MLP neurons of a small language model. Each row is named by its layer, matrix (up: input weights; down: output weights) and neuron, and shows model dimensions 176-367. Each number is 500 + 25 x the weight over its row's rms, rounded and kept within 0 to 999. Numbers have three digits each.
Before each neuron's rows, "fires after" lists the tokens most often just before its 100 highest values on Wikipedia text that the model never trained on. A number after a token or word is its count.

fires after: " in" 16, " of" 11, " for" 9, "’" 8, " with" 6, " on" 4
L3.up1335:455521495467489493515482511521498497478489527487496531496492471514473489462490476476529528525538520489521514545507501509499504502474473462521517525516517488521504512529478474498517492465484478520522470503468512491511493473524486491477503489522506501490490497491481458475519441479532519469489498485515523503488469548522480475496509507535518502473512502522492532538469499506504464499483503483509465469497465519478489528511472472494531453515514499500491494572511459503474484497535519488473508498511493507503531502512543553486504484477524551511519522484502525483548502476473500498
L3.down1335:483519486489521507499472506524519497483493467426471568518506492485463519466516539491513501510456489462504527567491555505470474505474470490500506504524510484461508464491470454450535522522497530500499516522500556527485562461497541496487497486483487516505508526503495557448493445524546491525478493495500483525519501509519478530486527489497464484472517535546501516482540508514482521486502529537544506502475509482514515527538532524479472464518424442530460495527480489518488517495493492461454459518514492496470484501470550557483506495503490514494498504484525548509514461509480466545

fires after: " H" 12, " M" 11, " G" 11, " K" 8, " m" 7, " St" 6
L3.up2133:493509521508467458477481492477514458462497499472485520477552473504540472488507496536442485508549552465532510487506429510488464467462538492484509527509517511492501466539458478475470517481491486466468484523492509574476528458479484482514479497519451486510526506483509495509474473480521505438492451490513514510479481511512505496518454518470529490505487527581512488545515472496492499532479487485497486496495496470463482497484527513495498504513504470486480483529501477482500514534538533507520509509504502473482550548497495488487468530485532512510468511532513550494491483483515500501
L3.down2133:491542521529532532508463530575508490472464514489476445494498512506499532466528489475529512490472500533518487515477466509505462465496518485505484528485508507480460508445518543482500488526522535528455496532452543478506509471515459534455540472559538485522545485504504471495535456472513474466481525542520479483475486543468512472466475481479521515513517492450543498541510466481500497506463520510502473496509529534504508508549497519511508543471511505483512484508487495551523490493489444516481458480503488462529490511523477518483515511503503513520493478482505480486497487471502509540

fires after: "–" 17, " March" 10, "-" 8, " September" 8, " May" 8, " June" 5
L3.up1757:500511499496502464486490518456490519462511504503473526523495494551526494520513487417475508541535520529487521546490501519512507507493468499519493495471503496510513516528502543491455494493482513495483477497490478516494487462490517479479491516427499454453531518516502497473551473475497526489491502474524478485528457545511496534500495537492483485492527492477495490481540518493508499521523474519480537530483475511532475549476542534495486514504512483481480530557492494504512534520500563543499490478520421484464512513505495499476462550518498510464499528503496503493512528501520480474
L3.down1757:504475504475521501558488509505520470454484511536471539510460520547493550525522486548470472468559473519460525465513511420469524484502468531492509492479521506487529484485534496516514495449526483520530462486466528487508484513498467480515508469504487459506514491484533496483435504486494513531475448529468501489523527501477494489472508529477505444486520536567542474521535463475529483504482522472508445432469479539496519465529444483531522515505473501484520468467539487499517476527486510496507502479507497510525502471533457476499480526479512520525503536524514503490472483501548479518

fires after: " in" 16, " of" 12, " for" 11, " over" 8, " number" 4, " with" 4
L3.up1381:532489490558497462498455488501512493472498497484469460506569517513517442509475478498524494508513510538518484511515487535553496492514514496498516523492513494507493472498546527533491516472491496494445513488455510485517516464488502487548485511480473474497524485480488465525482489493528538446495511530513529520501473521539519492496450513520508504477460477527453535501450520547552504522511497478517521484522469499551498509435506479463545475485503496494522558539499500490515518517484482509461494490521489491486491523515467514482499492533528451563514498503531495521548508503497526518
L3.down1381:532522530525502530468517520507499521462459494478482505481503525514478459483499522494452452514488495462468472488470492499525492446477529486544510453492491452510488457541479509526535512497509503560522510426521482475523526462491490508533466509494500532488517491523529475467493498514502524511478513529478524526535522480528514510511504492493499512499496509521455482499501501501496507539518523518471478457482454495504516554512505487485498474511474479492506483511540476509544515530489516482517493460479533500509556491531525488504511490505478510485484484514500510530517551473460456509

fires after: " M" 18, " m" 13, "intend" 10, " ft" 6, " em" 4, " Em" 4
L3.up267:517508494523534475507501491554571477492484476468506524498483498555474523490499492510463492546523529482518524426504547486481484494507500454481489492518498493477523511479497532479489485481497474468476492491469526496518526462502503430505501510519464469470532455458438496531517497504506495487452496507478522519477519459512460524520469541501567483503460517502491515492490528460508514494520505490510474525488508497493516504485509480496514550491529478517498461493492478470455508491488485509517466513475538489517514531506492514478531496496492498506502457532500495487484497495522527501
L3.down267:496491460491532479482523451502514525478511496486469499506484503464476519516463495508474478480473497456479494467455486473504521505466497502523524507504521545522518475508494463490521510515515530486502554475453532499512536516542531475487479519496534497531483469505505498483452532506482496559528486533480501488506489497488512473525511499510485494497482493497495511558482567521434540502533466511508526522501490536521476480462534472512530486472503488494441519480479490462496511530491431487488494537505506500521515470470493472468498504513486510533494438506512499506458496519496511501

fires after: " the" 19, " The" 15, "The" 10, "the" 7, " (" 5, "ó" 4
L3.up582:474456492505481521507489529514497489477424530509503455446479444544537496491551511453482504500535467522469519500500495456521505495478502531518487510539504502490538481482520511533508454506511516480460504463464484504486550577516485524479497519564506513503541521472492477525537485478499482460534529473510531461508509519531525502506529504479490454533502485465506493455515497526496449483517468521512439494553479512451478494449490507500535481521518485457495507541534540528445543504522479490511516509496523514514479543513519504492520518496462512526503515479516525509524480467492497459
L3.down582:488477472486525530462535533479518499528513534454458490493509532474496502484516472502503523492487475467506473510550527486470477513504479489530506529493486459496497466529484540504475505504537468497489523483482509499463512462482554536460494508486489456530487509469463459538505477488493468476522516481514506509537435484498491514479536490481512520507520483463532516542536522477504520510527467482460476461516513488535485579507527498504496499548531555512513524485497477506511507503547528491477517491523478544485527539476462504539518528520508484505504484478485476495490498460499535511

fires after: " the" 19, " sign" 8, " st" 8, " appoint" 6, " St" 5, " Mont" 4
L3.up1354:495472482503541482477476485530509493454480474465503524539485530479522479516475493496494487515509508480524460506517533488495507487511548518508517471530499535499498465498465529515482557511478543511516493460486461537482548507508503456466486519516491518489542514498476509545483511478530514526492463458472509555495468530516455451489496568484507510502501480555493544515542476472504469535493489522558474469492478529463552511472469485512508465521521539528489514463533518470497504518489474508470518522523473519503547488502500530476549511506531497527556500500502458487508512501502533481
L3.down1354:524525536498491473506527552548515507540546539500479471476505478517483477504525526473509496525518486505478514472496500477498505496515525513507480532522496528516505531561536506526506467427517499530521478477495493487522534502477471477498529512463501520518496478496525477537498490538492520480498510466526463520508495495473469532465497460505482486486490504504527489466495483538531544488557489523489510547491461458521484553472542523503458483477465454511509476528492563514484533520521494491497490505506509503531480480486507495506464504489520493496506499527450494474548515499509501540

fires after: " the" 46, " The" 7, " T" 4, " tor" 4
L3.up403:506492469535488444492486473511507504515478544450516534525528490538502503536516478465512491507544489517490553479476493508503471494497527475474511477505478452514522485492512518503516490493484506513487515497507522518550476510494489494497505477490485531495483531482506506486500509465514481540486499486556488531516508506509465523505502513477518499492526519538492468498452498461515466528526452498479461485482494534498512466470484507498514517491540510492535496456501476477497506476542530473507543480519465507563496500525518551485523469523476524494521501492554484454485485490524489509
L3.down403:520514486542508507501474509540492508487528494506511517534498510505505461503530491532476506540516490512466518529477444503466526490482496529443534481482458499543506465499539514512501506435523515504471518487451494470491521532523502468481488498514536486417492520482531476501494535514506501525518527540493485513538516474500517479534483511542525528486505494529500483488466528500457515466470487520526496511475511507505526498524477520524487523498451481455497525491500517492496511468519522490484513507540485509510528503504479505498502497497528536462478433485549492481529498533494495497

fires after: " the" 31, " The" 8, " j" 7, " that" 7, "." 4, "The" 4
L3.up1958:492465503504497424515471527495539461523496548504519522493467485505504489492496523502492529516509470484486518506515513432476548505506487513481504468515471438484470523475491517465510532519447485459501546469507474533485522546484517498473514513481509502482507499458496512473501492478509540442503511485530528461538473535499497481536525462502534495522473492506458489485542478517521549519511512496482499508524498483528462519452476517570492479502483510495551539494514537487494528509497532510492483511511493439515466485479538487529482528532492494510485495498502488469488530459520514487
L3.down1958:545553480538460542475546496459503455528475528489536481526515518475513500486494511501467490503487503480466476505563495480523480507493545515506510470520524553472529503512491481538487471459548474480541470538468526504500508491495469510513528511478480482528494494503519484510533541472483502509433488498511511513493489502518553467496522504521510466490492490503501510493481488483516463484482501509506537457507489538491438487551458460538500491500462468494489503505548476474523462465502529497473496553508501488502476564503491487506508476524530508509474505527506497487495544498503517489

fires after: "-" 29, "." 19, " top" 6
L3.up173:534461502522490498454513494475499434445494522515487507465483482497530441510452485517474557546491469517478485548498535496533502481494466493514527586508489498463489504482541481490496488498472471507474524489467498492498471555479478469506524580499498502486496441475511553479476501468538532504454504473531501494514498516518517472481483470495453473515482503486481498492486534500515491519524482505509561510485483476508482559489533518496526473492497556525475493527513503530499517494469553479509516487523526427484507525539516514493532516520493526531504489554479497499522521498510519496
L3.down173:485489554492480509531511534491481525526504482495559478491503501502492522475497509492524458498456549489508513483519506530493534493505526489516476490488524527502533498529521485503494510494543467523577476544553420516505540463478474486446529492492462521500497537512450509494491515517496523502480502483481490521509484478463479534495491557492512521508529475523479485549502450520493536471475519506463465502526530483460553482494487515488485495444495472501506487460456513507508494504504480470554504541504482510530479497484498445483462521482509459476528501453499520535510532498468523512

fires after: " |" 22, "2" 8, "1" 7, "%" 7, " d" 6
L3.up2114:477577494514492478464500463505519502462486497471515546491542503523508435479479488477542521503500489524496507484520475474505495526474469478530456526484506496508559512421523494495509465478476523473487506523522532521512507553523526539489478536510490463488469530473479472481488509491502516498485480538516470513478460504461519512482508508450500507501531518521500472503461500504501498516499521497498528550534475494509503515516499511478528458495480484474491530499520491488574528473504503522502515512483502485474443485499495478529500528472516489500489540545508525512521466479492522487
L3.down2114:445465540481444557494497517504482509527500474480497496493506497522471497515502503525465507503499531482467484485498488499494510467505516506538487527492483454505516466486492501465543461505501526504498543486497427511534517477488543478445518472514494507532496514495503535460502509529476554553530517448506493508494460496484501486531489500477529526482484495496470526483490436497498517527498499473494509522498537506545501542495506449479508541518479508480468472490505524534523527500473477502518482492472578532518501453510536494491503504529518512532527489550469493507450556490494484505

fires after: " the" 58, "The" 7
L3.up940:489543526472520490552493477453545553498481526448512541513517465463450477470500490501512464493510472433520503480530498439485515471485510515531523568499499494551521504493477526466475512496500548482450505508508542528504479521497488496517520507513531506474476490448500445528500498494543491550469499466500529512493511537482508481515498472480473486481541486549511528455475510447508547518520467510516508518506485508545463509482472449563496514527479514558473489487521501498485479504467520526483527531451500520484504514532473455507507495519503535480522536514480472555493531495486474478
L3.down940:543472506484534581500438505502516485504524475536521502480518508485485468495441479527458527531496515450513499491524486506519484492512522498489480488481473501494509494531445518520490544514461514560513446513507501500549546519491512515491478485508501530486537458516477497465465531514537477469455490490466519492530536531508472537494459485527520516524528439510491488490469496531496502490475493548551506481499520484525458514501494480516501524477499521493517549530500496516514504510470472521508521496493542474531467496515535467479538533536536490510519462447524485515508474505511497504

fires after: " |" 20, " N" 10, "an" 9, " Nik" 7, "ai" 6
L3.up1741:491531499471531464515487507506513499503503519481469512525497495495495480531510531485486558529489512463510507503498512489514523490487537507508531509505518509504461509499460492455557544438477486504443477502515547564523484457527491508490525500510487546491520486477460531504508481441493534512504506476503462468493504520520483514484530495522509483460478533493468508494504487510529565488513457487503534497512489467498529542482537489501477467486511478462472504536505503482533507505498505536545525499501519507492480522469483497454523483526520499541539483472506536515511466487554503471
L3.down1741:488475465493485519482516505480508533470432537547490496501511512470538512478503521478520467508489476513504523513454479481504496457494479512502480503524528511496550443480530487514444450503490487472496486454490467449481498467510517511524472481486514480543512505507527506467509500502501493479540526500467541520524510498497537493542477479465501540479511466503514513494488523505477466534554531492517486490462518499515525454515534465517517530543503510509527534440521503469499507475497489491433514502480510483530519477519510515535487508481478446486501508511524462489480505507476465511

fires after: " the" 32, "|" 16, " (" 9, ":" 5
L3.up1663:455508490507476482522502516519542515468523508512489511503480495520529501501475527498513473509492489538517518451508503436515562458494437476522522470500466482490470555482481467445468527468544506481488499477505532528506522490493481509487480515456492507499479482465471512487521509504466460485492509482535542488494508473512521474506501490520534517488501482548503498502515549524505494518518485504501519465503479477485504552490501482519495508516497500490477507468536512498466498486503514480470513521492453488526482520504524506521490497539513520510476476509460542489525452482510456499
L3.down1663:505480511482504510505481516481497491554521486495509502505496497494494506494482471459481487432502479484534517474520523517495478490510513525483482496510464512492481499515535484497495527524513502499507528469476495557481481479445512517523512478474438459478491484532471486470540531499494485513520500433508523511497491565508531480505470500511542541495479483496481456481507488506482510503486471561511457486523493499580520491474522502473484493505523494507508544490463503493509511539518503499496494466490553489492492518494516489489550502480509435471504473485515505468506490490457506463

fires after: " |" 55, "ric" 4
L3.up698:527499457498475488493486490491485468479484487548509475487510459472505454500464476487470508492499455492522478521531494498497509528511469481499513510514574475511513484493482518517537523414490474495527518541525524502515502533508518496493446493525500532532464526508495492506485504521530507517492473498521525514487506505472466500474530494478500446524492497506490530470507488498506480455506489504507516549555467465556516528489512493462487506495485505483526495484530461492537537515495501528511483501492506490495443472523515476552487500523509509472483497519508447481489500523491496524
L3.down698:513513438519509457503484513507515511512493549482532487492497476491446511506508478503494474478485495478509470511520486485479562506513527467527510490467491492500469538472523500489513474489492490481488508481504511488460483529539528538514515507481480433524449474505484502505494488482497496528479482501488524535520478493518481552502488469470511454512485524477508517528475550495478487534527511505481507473527504449575500496519488491501499491487493489518508525504514499471519482474501534478510465476499510504472451475484502438481473507520492431478487514506537511515524508459491462516